{"head_dim": 64, "activation": "swiglu", "norm_place": "out", "norm_eps": 1e-06, "attn_scale": 0.125, "init_std_o": 0.00615, "init_std_down": 0.00377, "lr_head": 0.00479, "decay_fraction": 1.0, "batch_tokens": [32768, 65536, 131072, 262144], "seq_len": 128, "z_loss": 1e-05}
MLP neurons of a small language model. Each row is named by its layer, matrix (gate and up: input weights; down: output weights) and neuron, and shows model dimensions 48-143. Each number is 128 + 24 x the weight over its row's rms, rounded and kept within 0 to 255. Numbers have three digits each. A neuron's up and down rows have the sign that makes its largest values positive.
After each neuron's rows, "fires after" lists the tokens most often just before its 100 highest values on Wikipedia text that the model never trained on.

L5.gate44:096124105107146139130081091151166116107160146096101123141159174135153158158119173178111144141145143131136066123152137121109126142169068122106142141106114141148148135107127109122114125153142111139107073134188105090121095140114133141161153119145136126159119183151132117129136132060128143144
L5.up44:135085141140143118147102119116111148131113197132118135095133134129096130090145124156158148178122150168148137128118135103159077103124153099182138149111121122192100131136124146094118110082140105094115150143114108128177117121101141124125163121099108109099170107114122132106153155103107131112
L5.down44:126152139134161116134141146122063136120156126169127100158182156139123140100128102167134100141109105109164112138128094129132122115123099121121146129103110174146154138113158113165151151108123137168123171080175152134134157108155122107106117138092103131141140129182139127114182109132107120106
fires after: " (", "\n\n", "\n", " \"", "/", "="

L6.gate216:125114127079117102151120152134164135139128130142158139144097124114139101114164133138134145130136135103103125088130156124142126150102113130069117172157138108124079135113128141110119100158127140137117091112148128143097153138146129124122156114183150130154124115135124072124146136140097119153
L6.up216:138160118138120101154114148169139140118134128124141129115145147105125119144115130136132117117128094119128148133111112152110150128132133134123151156115164134098121102107152173130156130073123150166137136119122120116136108146159125155119112151140134149076140158070142109124127094113118165141
L6.down216:149120103153100102110126183157175134124127091125146142151151146143104127135156140108070113091121131141129109126129125096087135142127134150143150164142110126102143134137130140141111115112111138114155114158130120127133109152144096128135136108124128150163141173139116095109147105125118149150
fires after: "-", "\n\n", " •", " Time"

L4.gate236:123149071147126114136103143163147125139070133106131125103110121126087165119133128154120122118120106159122095157151135096130136134127127139105110140161132110084132140111093144086141165118149127107160149104135120134145128144155148144103077158117114133124188069154161158161147134107150129099
L4.up236:091110115113093119130095177145162137120131139155149142147128148099075089118106139139127087098140104099161126150120117130081107164125087184111133108107108162116163107131177110177135100124152111150129108123122153133087178108115086118144139118113146120107109132105141144184105139127158126101
L4.down236:096110117118111146135095137101111102105086140147180094129134116152065126104145128115099069158106144106123168133162138143130125122134114120112178113142084139115128117107108155164156145097106110106089129095103117146114190127128091152126106104139113141110136111122120138098136093146133176133
fires after: " the", "s", " his", " their", " her", "The"

L6.gate187:106133138128124136145138126097126133129163136135134173162147154135099167138145066134114137094087100074142123088113133140147138139124130144107105151123115133140162127110113145093141144143139157093056112107173104121153125118160111119118065116116147097138124111139103126122108131105146140134
L6.up187:125130120124142139147135103081155125118153110159125138102078088119119143118122116131157163141116154058123177086089156129149156179100102142119131159172118144118139152097115130140126106121149161122098124101126154139111149123132088125125120174152133139158163129079117112121165170156128134117
L6.down187:122136166153092155143162094117137150172149120128094137112137116140131143138142137073153134111083139101120118123094141125135160139147118131130140148175113115108208106108117135140118121125154150101134115118158108117102147120121127122176139114099116152119114129100147156106154165133064102131
fires after: " |", "\n", "-", "\n\n", ")", " Ref"

L4.gate382:156104128116151125138060127140126134164085133125175146142099139155127125126151128107117108135177158113140123133148129135156104107130106151103101077130096102110147107158122131133114130134131121132123122152188123123123166121175133155153110098152127135124124150141122128183182157124136132116
L4.up382:120139129124133136178114101107111120141107131151148168105105116154120088168117106121104142070147098142172110137133132125139133151136128196135113125124137136120151113104113132171154145117104193149114144112068180112150181119097147149098130118136109161118083105090117081155169090147178131119
L4.down382:090138134155091131118137147115103133148144122135104121109148096093140159164112147157127104148086132122127128118144090162130170177113111094098126145132108111128110150081126151121135133148136144098108153081093156145152115118136149072128143150121137097116142130131150110106102070114155088125
fires after: " the", " The", "=", "The"

L2.gate187:100088101122111124135091123148145110084110092136096123116163128132121130126089149116152150168109107153110141107093132135134137153116128184142156079122098182160128123127076124145135180120154115108128138117116104122160141132119104133131161100196116106132100144121131179171119131109120132142
L2.up187:070085121093157118106152104117123131124095146095117115156179120125132156135131155074152178172142103101095121152127099131097115143127117170141150126126068171144138117154148114161106163093183136128117121110115127121111118178134135136120141140166120126125117134154153120128132118119137123105
L2.down187:114128125105159102143104105145124167111132100113097112125201102155117101134147185140160170169167118120126106131103128136119141134123151153144118137117089155156125124127160123128088150125153128093119138131101149135111117150140123095114161091173089127138132107138131094126158155128118125123
fires after: "-", "\n\n", "=", "The", "Professional"

L5.gate171:112140100107135141126129164132109127136107142123141148121124144103085123137109142107055129137109126084135184078141122067134096148145112094112145138133109118132131117137120102129137121126127130112143084147193142157142096118161091156141080165147163191145147104111113124124150147121095125107
L5.up171:147174073158158137170120143136130095135118111094114141149126149093127102163148128136114129129177172124116164077128138143155122164083141162098163153155127113125101152152095143155126117099122135099124120137137141119149122147136114167107073109125065163092135172108101137109098146123107130149
L5.down171:141119102139121133127116139181118113114110117076104152093124142111087129141115147113093124083136148147184132143092127100141105157103123115111127104163140131144153146157093099139104122129158096113144093133132167082136153151132099136118115119107125137159159130080103103136160154100136097155
fires after: " %", "\n\n", " Candidate", " Team", "  ", " Votes"

L4.gate411:148147153087152131091160152124155137127166141176124137148122090172135124140154134151134118141148114137119134121176116091153136151123106125094116117151081141115143140121137110134106128092086119107125140127141095124115171127136130137128159118111142154146145109114144159151108133112162112106
L4.up411:117112094148080129143145136145137121162090153135109160111168103168113101132168160106136119155162148124101109133158153169129133217075107158104122120131136133129163133141129103136087140141125118126095159136108073122117099138143112093095099123136163125129145098115097157135104124137124121119
L4.down411:167119151091182116099108092142115121134152090143107113162151135095105125130141118144140171116127128145145139095111091111150097111143131124195110120122156127146128142128115124150133100134122131122126065136140142180154153123151128124164134114132133122139097113130151145144160140196127145153
fires after: " the", " a"

L4.gate507:143118137098117137128114127098111146128162132122129130145113085160121116101135162163147089150122118104123106152150167179109125124070129185125116142142116133133131145153103147173140143099093126090106091132131096093119151111079136115106155124096086148141152114181151147099100129143133134123
L4.up507:107123102099092112119104123156159148143160138117165117095172147105113108147142152140123143175146109116153106134112127108146101114140107128154090126130148120116163079135069105120135122120117124164127109142125144124104093166064157129100171156109103158144086144103140046114156114139171122145
L4.down507:132093162138150166126161159128187153134154134100151114151135149129170125108109156133143113099102128148119131152119110146147120101114104108141170145121173113128127134174096150128103142130143131151125103116142120129117104126148167153146180152093098085111137110121125085125143138126106133131
fires after: "=", "\n", "\n\n", "|", " the", " The"

L9.gate16:114079102091086148110087133099154158169138127152141128111124143103141113125158133157118112136138081117124089107148141126126131137140129065109167159144100170134161112118116154132108135108114125168097110092139162095156114154133140076142136146158129117078109136128120144137129102141123147188
L9.up16:186153131119111180118150143107145126131110137135137118196145143138092090118139140107112167133119120133098103138170133102130127114123081089116114114121135129117123107128137118110113115116146125176144124078105119097134166086119105091111080127154129106136098116126156091109132131113121123167
L9.down16:099115126141122102118120118148139116107099144138147150145108126098144155169120147146161123143148116128131136175077094134113131070128118137116130098162197109121142101134156118095139113168091151124084113124133135130142139112135130124104142138132129158109093140123100148123136140137156103127
fires after: "|", "\n", " 0", " O", " 2", "-"

L5.gate415:146123118127117158145152163141096134133115087148155141080119167139101133123128165102119190068138130125157133112120094149132133174156133149135113123137130112129132146124122125098135078144115125140133101142158117110080142132097155140068111151095103099096193134119137123113133126129114064124
L5.up415:102125133158108091153094153143110104151121119186136138110118105098111153160125160145101146060077147123153166122116097152142072179150127147151113154120167128128111108137117116109126070126129133134137149153174112115104154120160125123102094145135127191088126134059117094153142107125132161105
L5.down415:082132132123115118098127083115096134117130150094115149173168141126118141131159129154115111145165149112160140140152100188094149118078127099121115104133115132151131155143139133152133180160155111136133140145179138129125123085136119189131168124131112132149098136132101128174140122111158147141
fires after: " |", " /", ";", "R", "L", "S"

L4.gate298:162123085125119171141124121163102122129099152150115139141113128152135122182129129097134156137130159114141094142096176106115135082118138110145122122135142120127176088180090136152075150152149108117161143139116089099184136058132121140141153100131151138153104151124127149074146129132097164120
L4.up298:111101090163174153121142130100064157119082133096105112167088190108142138128148164168134161087118097151124178142161131112133113123154116125167101143113168147135123142137130097107122116105164109118150118129127110165145132090158102154137120101115136121110082105116119151119153118113121094106
L4.down298:159144112123182135133092100119135096137104104155132102109119136151162086132114117102097176117090100116124109141099129152160148133107176138103123072161111109132128138196147130150098120139163115128126102113106120114145110124116137141151162111152095131081110096114146100128151128137136168109
fires after: ","

L6.gate331:139101124113132117122136118098112116210124108155096147101104108172130132098106126131098142120156121124153150144190089142149183147149085134151099121137093129152107173156109112142152120103144167117151138124108123107104137111139099105119144132157156158131160103088159117120109105127151156110
L6.up331:114153151146138119112103174163143127166142139101184091108143085064125114154095085153112123142140111097137107139145072128122122133133132105120129089123129121113148151124108147122135136140169145081087139134115172146106116133129119116118123144159114155085111155144122088121072113113139108146
L6.down331:117129137123081155140123149145116160134121147188122091132092071125130114125131135077080107141122108183105096126145134102101151156152063135170141126115110117140137171131127106133156152101135135098117127136136105145106144124142150099122146157154112137158175114134120111143095114123143110147
fires after: " the", " United", "ran", "S"

L6.gate131:109093124130077074130130162109107083130175126106176138113135110124119111135126119109150105136178118087099087102100160117137101148149137144120142116118142142148133172117126150099152173112100087127126124125087126116092139163166129105138115112148150134109156132134119151132181145153139131159
L6.up131:099123085126121167155130132110127082142167107094161106123143182151121129162120147108126094074141075119111126165123164132127110131139146131109105140097123106129103115098102149120139110116112155167116119117138155101106110119129093134175104128144123114133145171101123151108169119145137127129
L6.down131:120127106142146112120155129117115147139128127104158103138100115112106121143094143115138066088119135123112155128137179126152128081097135095115110155113135090140113170130124112123183119079106149105137134110098159154126121148150119115167152140125163113128142144109141140107154087133131155179
fires after: "=", "\n\n", "-", "T"

L4.gate212:111149104119119139135124118128178069168135152121122124143110150128117138099141124167123162075134115112132120132198091129139161096140146111110102138107153150090133104134135166107122134149124161137106150125123121095134115125103170141094132125170151162125099117138104128094133128127067138138
L4.up212:121165159101157122160114122151153111157106183174131107135118117117124171099102108118127127116108148102122149092142092119170095164161119138117154144140124128084142178095148148153156128073127134109143122101115124127100105119156142114116141146140107141101093108138124080100112123130129111097
L4.down212:092130116162103132140102102149158120136070142148110132141121082098121143140108143139141139130116102113138142111122099163122108170073101166167100147175142143101083118131133150122148109117164115126130139115132151124105095119107107141182149103109165167131085155130105125123113124112147151127
fires after: "|", "-", "\n", " |", ":"

L6.gate351:144121127148118110155177152133101145135128120093126112106137143159148146076138121108174109108118088108128111132125156114164102076097111108126140133108126097094149109099094125088149128179120115086128125094144147150146131152086144156156140141180149101119157141143121117118109076108156128126
L6.up351:096131156113109124089143158083146107169121129106133133130136101135156160111088168152150110130128100123155174129120164126112130141142086102126127117119132089151113162116101134109128089082148096124099123135147129105191110114138106152133094115108166133130121124111133147130150128120136115127
L6.down351:121109143148115100131134122115142167147147108151096116174106149137144119104179133124123132124107133120152108129073127147109117147143100117078119148135160138137166153121106138129117111152112126095100089117156154119125121115122161138141138085139159118115137125125120152107104148176110114081
fires after: "=", "\n\n", "\n", " (", " \"", "-"

L2.gate63:141087092083111122140098109154124134128134164111115049129148138131123081156132132168112151118132157104132110151129141144167091106147120111131118128125152127170147111143131110115050100139118168127108134087114102136116138103102081096100114098132080180122137110152123147123128164143105173137
L2.up63:177110120110110156111135130117109163136148145142136078107117150101123085167132138131138157109130121116123083134145127134106116104165118125122136097148208127174137120104125156102068134166118147130108137105103109132108120086160066103137106138118137173150107171163118146144111117155143121087
L2.down63:155129125126150130118146136138064140139115150127118132149134141082121132157085117133118122087118086135172089096117138135112140103128119125123121128120138143102102202144117150139082136158139125150125161116125186102116145106154103161155116146178130154091092140124157112129130150144108133110
fires after: ",", ".", "-", "\n\n"

L5.gate420:101117155110135100166144135135147161125107134142100163111110128136122137066148164133121113112127138153134149149168093175128110168138105110123119132129107147166118110129137138135154146129149110101145122080087127124124184106176132139116093156119138130147128168148096095148085140176146106167
L5.up420:138135124092169143145111125153104122127112112072148099125149068148119157112134130158096115163125149097137127126135128109135086116089112112150114147160133126193145072094175127159122111109108150100138096087103143095165127073131097108137126174088119122133104097143143143135141157113161116125
L5.down420:132092099120096133120147148132132160106150097155110169105158123125147128068145171119085097143131114179092196151173109143133141172153136112162133124161094110135101121130116124137152079131091107091137113099137140106094197105133139133140112129121136113142134134139132086123131156134187105131
fires after: "|", " the", "\n", "  ", "-"

L6.gate9:085140118103119154140100153100134131147126144119139172148158140135165123089134108112141099134158099115117128129142130155126083104102104123155100110112082134115099133164108121115130140093123099120125117119136129137187176139131119148140138179127182109081107110121117115143096130159126146157
L6.up9:138142111128082152130100110104138171143134119115197115114095118130143125102164129116125152131103144146148151085159126102152152071136122140131137110149147109119093131145134095061106123132124090140091133130081179112122136095090141140143143093127107140139080140132131106177132097164162130134
L6.down9:082112105079142150107153096142123090152134180149111134136171109075121101086140135114114102130153097104128132170115106185161113145112129145128102119118112121167127153156151121144118162106126135118117116135138101140169146156121068119132143171136119115149133115162107141153128177122139095096
fires after: "\n", ")"

L4.gate211:131130116142141139170182165133128085084142118148062150147136106130129146127133132124151145161101132125130162134113148178138079126127114097075133135101160148139139113065106136113124132114140135132153133175161125130099103113111119103077123090166093088109176116128112101122146156125110164106
L4.up211:122141115114142143118165131099151123103138118132102094154130102137164107150115060081109094134157099101145115153100152155126130126130138133116180133116148112111100074111138141113132118111128126133134156116082125175137109092106133117089131125154095101134084108168167095121116110149139122150
L4.down211:093106129141138121087107089109131157172115121135129072076125140128126115132105125111138114116160131112123087113076127091100140124164140120148098138119105106079122125163152158132145098139114104110125101125097126143126143149114130135138154106139182164125092097146156164138093125134171088126
fires after: ",", " (", ".", " same"

L5.gate285:113126142131136146130136122085137135095111121113141120159141114089128082097089138091100150095050062109128122134156121128079100121132127108108136092185067174099120148116109144140104142127177151109153117137137114124143111125113164169126089138115116125151104067127096100137114112106148078111
L5.up285:154150092125121142113094145134072092164151109098166100158092153116153092129138148124131130133140112117136111114141121130146127168167176140147108141138149163089136111117077121106104094156158135160126106090121166107119113157159096154093134136127146085122085128112130072135123113138131124157
L5.down285:138132107116074145123093155123092085158116149067149177152097138129147126135137132129120127131145133173116121112129113107166098130143127114185129145163146146076168121139086092143089125162166130153123140121155125118109144119138105089123161104112147133131105095109115081097104155119128135152
fires after: "=", ")", " Song", " the"

L6.gate200:161069095128135142120181102134116135173109137134158112176126113105111104105110149097141129185123119137120137115118118104133144133149085105128159147138153159109112150135121127123077172139162133149137197145175093112148136148099130122133105111096137117121107103100179133151144100139148135132
L6.up200:134093140153206124159136119121110102126163130109121118086081179084092111118163131123165126129120104123126130106120163108135120152129152108125103120139114096109145159105149120145114161122151117094109152130134104098105162121170087146096163073146118105159157123141168114115166127099120125103
L6.down200:174126119119129149157122141152084101131162139093113092131147168141115116114128099094145134109142118172124138075153139125136133127101085104135126103152103073115172149155144106091142139118154142138141131175126149101123111122113132135131173079118146131171117118161158125114102148118122152126
fires after: ".", ","

L5.gate504:087153097112138153084138111145128090126154173148147157111122083127127101168132112151128085139123091094096112104160089122113156171123123109151103142135110147142139092127141153126157092108115118143162065172135120140138134127128115147113184126116118154159131107068167105129140135136091135165
L5.up504:112136134135138123124135112157128124134128126127144147101144095140112120102136133121114108129107116155132148146157138192143127154092097147180123162135121174136153129121142102151135108124144120144159151110178107141068094154122155155122084133167094133131159102159129134160132123163102144095
L5.down504:113109099167133111097088074151164084099133144129154140113129130122166116063139097107144141139104109189140115162092130101141174115166190072152128140104139130084119059130136115144131128143106098141118132165080090132144168130120104109138131142146134107138110105154162121143142154156105130133
fires after: ".", " the"

L6.gate489:138176139106132109122151130133129123125148130143096109093133139130144132131122121140123145162093147104140079175180101138100127119130117135148122134176114144128141149139135127138110179095096101144154133129109133166178118110090164131079144143100170140122114164109121158108124173141121141137
L6.up489:132147165109119111137119140087159137131152131148179092142161114150180107131148147142123113134151123077106150126110137149152123142139119123105149108144103187137106114125126144172117099171083082129124149130103142120120179130121118091126110121105119139087128116117139118077110148128130184085
L6.down489:168120093105128147137077115123125083131118192115099091101134120098133083100114100100141157148115113102136166104122127148175131143068116124117103109166121153116118158116107111153151098140114130123144116164136133124132163138087122149136152159140126109132101087141107115133140184120111174103
fires after: "\n"

L6.gate166:122132106132120131128145126143099133099090108130151165094104141170154149171131144102103154075111096146116159144100136151103139107164105144114134101125080119096159143086162159081119129116133118093109104170145101114072170146139131139166095121112150124083149157152169130154158123136112171109
L6.up166:159137135096135127160139156188153142185106158111189115103114168111139163092154166095121119129145139143084099129141107099116092142149113143106141150106157142118130122116125114105124130136137114136159127177089116122108133111178111131098123123132097143114107149086131139092131131123106114116
L6.down166:139139114099135174122068115095150175122120113095155156158102139116110103080118161153160166085126136111137166108148151158133151148116122150143113158144138130112135143119101135144117141139121139138123104109158140137142160172117091120111167111150135136162127102137095132086082103144102164175
fires after: "=", ";", " 6", " |"

L9.gate383:125165099173129158155117106142083156129125122115107105107120164187140094130100174088142103130168127123142123137136175140084132150125149106131155154140149133131093120130092108111150125109126082156099139135116119130130100155093119123110161094136117072139130134122185129128132091130123112076
L9.up383:098096091134114123124110111154096105096119128124128080129145149106139149142116068082111154110079126100159093118164103128108126103154091100147128163125135152124173128159122141097106132194133117164121134138160167123130103139160123205139121136105113111140105107126135156146127113147127144133
L9.down383:123111114147122155094119116103119175131120139190100089114113173135116169111147125123065130110144156126103112154147122113075111150126133113132143152128143099074122172152176142114135108174100109114138127115120094136157157181161138157115136168094166131139101112129139145144124085123174113111
fires after: " (", ",", " |", " more", " No", " $"

L4.gate241:175101118155143090124109127119108110152117097154134124120094125164164100131126128160105113090150111121141119133184162173148128121125078123124120095145126112126112133134069138117154135124084098162115158123140119136156113114154085129147137120146161155120127088097142118172168125139163119095
L4.up241:123159133115079120116096140103139180133096145142135140102096134163092165118107148133130095134119113120118146146148119122162168115135117132120078144144114103105120161097130108189085115098086110152119109103077148138118093133128098133085113137107135094116083138131123123115145155146157131091
L4.down241:143098122126077122147112142110098147132104145129136153062119153125126171122163124115099111133136108109138133098117145132167168110121138162116100124127128063114087166128123117160058121114075122164086159081094143180162135150122088168101149166125131098130123139132101115138143122136133197094
fires after: " the", "The", " The"

L6.gate219:150152102151113112114120140141129130113165114109135155124144162139149154169134116156131117141139104121090135107129125150100112110112106143174164153082133074092104123104089104089119097150135159102135144096120107125117151110151163155117145163119105111088122103097134138095113119129074144114
L6.up219:113136150149170133166141115128196141131123076135158137113135139127143142100076119129129126134090105135139101125105143123122115075110103123144173102122117138133122150153124127167109171139135159126126102120123102098088160150116111148144166136115106140128094134132127167143119150129131168121
L6.down219:125145113134118128126139135145161104102134154175082133105113114140132110106110088107091165137136122109124132101107126135134157113110124144135097121110110104083128146164107091132107108132124108142127119146099123143129150124102144130162161123172093138129115100107098124112127073142137133118
fires after: " to", " he", " who", ","

L4.gate410:098154096131136130141107124145130096109131078123094122122138144096106153073094131125149162148120147115177112109185167109130096141146129112169114123111149150096158132138121111103127109151182129142146131153135115148128141154134135134125127119133131142091118140121150122130111171150138127196
L4.up410:162117134145128109124118161142125102141154112124119082138116150061122136114145112109157097089134117107142162130124133130145146145137155100113104101118134144148134185139128161135180144142115126138163137114121165125138157124120076118120106100130132166105176100147153077118118144136123108135
L4.down410:154158104119184139117097157129143137144149138138110139099143119109083087151124110158129164110148145114113114092136138090128128135159180143132138147112119139148112161127178110091145138138175123108135144100095135110103091136138104130162113109117160110140145114176156140124148141117151109121
fires after: ",", ".", "-"

L2.gate92:074128129112146109149144144149149133131133109116133105134138090111080146083144150133137142151106104101134105110187137166121133117081139129136100135135126162140108152167109090177124096129097148087137100126104146125132136111152136135132120128137121148145152138131150132153134143143124117128
L2.up92:106136138167133169158080132118128140155117132107098100112119120153146163123105124126123174141147117081113121145184104146111146123113107153125176171152104128139137149102097103114112058142096094147131111105100128151190154141146118140094120180104135138117081124122163149132117115130147164117
L2.down92:102106161180148107134112103136116133199123095117141100131096099114110142130100116106143159161115185133146115111100114119107094152129120131172133101107180147132150095115177125146144103087123129118112150115106130138151173110124147085143143149102099135131068168093170149138085117174179129101
fires after: "\n", "|", " the", " –", "0"

L5.gate32:103116143140097147108135193159143144121159116096139102130141154096121122079152163108138141156096149152164117120153098086115154116160106146134112156150128094116113180095110112150113116162089148165119127130144114120117122184109117121139134164105095128130127103136140114103152121094121100129
L5.up32:146124120160157150103091123135124089101156115101123141094153166130194129122093119141134133166115119112124105110155098124123131149116160136111108136131155146160058124161121100108144121108171131131120190127096135144147150099133133137121143101105183135150097090098099125125135114128153135129
L5.down32:141152088078149159149106167145145160112132138114121143076112143113121137083153095135144172088128105157169121122113133126131085085156107144154142115132124119131150139177137099135162160131114069104145139117118111135128103110100100149122162191136158133158129108103138089111122080110116117120
fires after: ".", " |", " (", "|", " the"

L4.gate282:135133116176118129138124128128100086134167127135135145112143107147151145101134128150120133144130126100101108110095146114091120078103119160130160123106135149125128138097099101144136109127146116105158104111083125102109120157124113161127129143114116135106101121156178112108157135153168121116
L4.up282:147160167120132130144178124115110113134135152100135093155118109149166082152138142137153134110115126137130172149110127182146134134107133086110168138143109156118151097102116098084092124126086143130146120122136132081154151123117101154100207134174145119117131156129165105082118121131131144138
L4.down282:126086164155111158071138185094142070139151162154135146110122113127129158136126122104153155105109121106109097097095115180110107097148136168133175158151138131107105134121131149141099148170126095100114114132196141116164129139133135145111118169124152129155136140153147145124103114142156069176
fires after: ",", ".", " served", " where", " to", "\n\n"

L5.gate217:123156146114094153138118160120172143159134124097100143116112101088137130146125152123109132138155129119095144120143119094076131132142150113116145139109109145091142108141095126174142156118121128085143127156103139133136119131130110186097144167097124094099086153125191151152131146117078111121
L5.up217:149104116089106161093075141125162109096079136156110118123089151136097117140115188116144078151145135085131153139143141152136156133111132097124129133135157154132152114099127108133137152181119068104025119140131107089121155142133090150095153125145113117093123143125133147141132125127138135126
L5.down217:151120111107118123154143148128121180181113128091140145122123126134102117086101134117145148119136117128133123104094126080098109112102129123124133161156152107100172135187076098130107138122136098163146106145098110124134099167138164160105143093166133104107127145111131156097131128068172109173
fires after: ";", "|", " |", "-"

L9.gate91:114160142113129139155158122117123130193128142110138134090120136107126139095104115158077138148151150116148112089110128137138104128130197124183111111132080116113140129121133121139144111147206149123138084141136137166117167105134149121117115102121084120122149156124142139112131159146128108116
L9.up91:111123135084136148123133135086157117109142125112129186144138137139120146131123146121200121147111110119133110144134126076128123161118151169143162132124146160082084112139159119137130139176094103142122112105158154088136164155149137082184137141145131152121160155160103113117103114104092119124
L9.down91:165141136132137137132096123107123172146082149066133118082126131145125130125154146100093157140140156152102153150092146129088128167091171113107146089112096089140143120123149127132127110142098063142161148140135106121080153160062131105104106076115116124123116148127113117118138123131120117115
fires after: " on", "born", "On", "\n", " (", "\n\n"

L4.gate44:136134160115141132126119104102116107117086139120139129091125158161159153119102170123087111109163142085093096163067072119141096147110125156154165110121087160097153163130095104135149170135119102149158103150161098146148170112106111111145134112120121120170134123107093129089145119117126158134
L4.up44:115122136093109139129085136112131100126120154089118149113155131117136150138084163145166166171158117106114108098121127118117069123114135132107138105112157163125136182156099119143136114113201100117133136122122147151099131161111124123138088116132119115138112138106102144087112109109116168145
L4.down44:104157180117096141142111123119087141166129162137126126123099149156135146116087191115122131108124153116113080126093110091142152143116156081086161125081123097092168157126148105180086133154144145110123145107141131124127107112136087126157127133091150119168138164114131132118136106094111128149
fires after: "\n\n", "-", "=", ":", "\n"

L5.gate437:140109136160113085127141109137109122123158128156133179141078145120110105092161163143108123103155181109136122162062152115079116119113149112094106130145148139134113141125137145117128117141137120108169083141154156127166128127131113080113172108138125145154076155106143139155152146126133129121
L5.up437:130099125130108105136126144154114135092098147144131155122147125072089117138091141091151144126127122124123144119121134134127131122124139122130124127170187125107146150126178151170171092155114123110146114163126110145128152111185129119133144113132147110104152177145132136129123126137140132126
L5.down437:126118184172116078175186128117124136118128132123105091145095139154108083119110136136164115122118107103101112096148118084140120117122122132132106119087140152116142149114172142166122153143124124131133107126108113107158131156158095130157200125138104108124121190115122130118124137122138095090
fires after: "N", ":", "|", " ±", "{", "-"

L4.gate354:108130107105139083115149137074115149113202126096141107122105134130124157114122106126150132127149142140095134151129095129129123125139105115163134131139106124147133109122072157095150143120121147158143088134161144143090114130130150109094116115079122135117094117113153159140128085119129164147
L4.up354:121179131093117118122145153115109087116193104107139111148151125151109150144096092125129113095117130189107089120106141118121117127128136097175133107135116144132129126095043113124164131136115141163144129136132130131127124146135137128088125094095097127123157129141133121120118129122148141159
L4.down354:143170132168131102127128132164118126126151121136164074152100135089118141154114113137160114123151147189074149144108122137089152131138127133102109092129133137184152118113103101133117141134114105126113104082169120130140085127132134094176157131121102123125143149115125172161121135114158114167
fires after: "-", " (", "\n", "\n\n", " \""

L9.gate469:137145140124137089110190109160117136160099147107141170127105076158150115158102172102112091134160105096169141103130113160110119095088183101092099148160094163113163129115104144114137096078109136130133152128143129137099140103114126118112133135079101108120052120094102138101148137185108144142
L9.up469:137106081155168163116135148147149158150131132087144151157136135113150132160124131130102094139107104103071119102146144153118139150145133153090123121110148135134094130149155127130124126188156115160140109124098091122123115101115135141099136121115091165158134130138107096081105156116147124077
L9.down469:089124084131147130086178122092072124144088136130088138102118111079151124138085113124113113129101121159141148087091140139144071123160131153124096171150156114128125076112122104147124133102160148132088111135159084106137090096107113136123142133098100123154103108147122140121113125124167143097
fires after: " at", " At", " the"

L4.gate486:117125111121126110155125157152176162163141081149141144111163120147102132059113130164120130132150134126138149097171137130123088194122105128097111127190136115117118153083082126146135124094124116104102152156123125105169193146118137113177162106115112172122168086129156140158101117102133102135
L4.up486:144163111116105114116140101116127153149124101134160153130152128112106080166128116158097119140107118102121080102165152090114141141093123132152117162123127113145141116154157096127145080123122119128124110117114138138150101142181128138127129150109176160088165150131159146149064087126161148113
L4.down486:138149117103143144137132114098147134153177108116078121131155087122124122133116128098153142130112094111115089079086123132115148110146124173170081179109138112110146118179143137133125083150113109108144123086135097116120119138156107140096162089105122159083166145141133161141093128122175079129
fires after: " the", " The", " his"

L9.gate495:149131131114122076129120135119087099106100116105126121152120141137123127098101154144148117170120147100134149124122124100096135147136127117161131137151098120119104120147092118132114119081120115094124155146151151106104119095099168091084053100118152103112175134143113148185125128144121142132
L9.up495:143181156162125108165155143075110134098143142177115135095136109111126120116124155113149139132131089095107142139125198111107089144177169117126117115101134091127145117167134107122160147106129126095178162126167105120166174158129120089096111162142141176120135098148139098109092105141119152158
L9.down495:069137119118133177111132166092146136167146174121122107120149141126161110173100184090122159099141157117117143158126122137153132149103140124106147146117114128114157160114126155098158172113151162121140158151117076145123134164149124135153139158105124127124112132143119063185151135143115125155
fires after: "\n", "-", " in"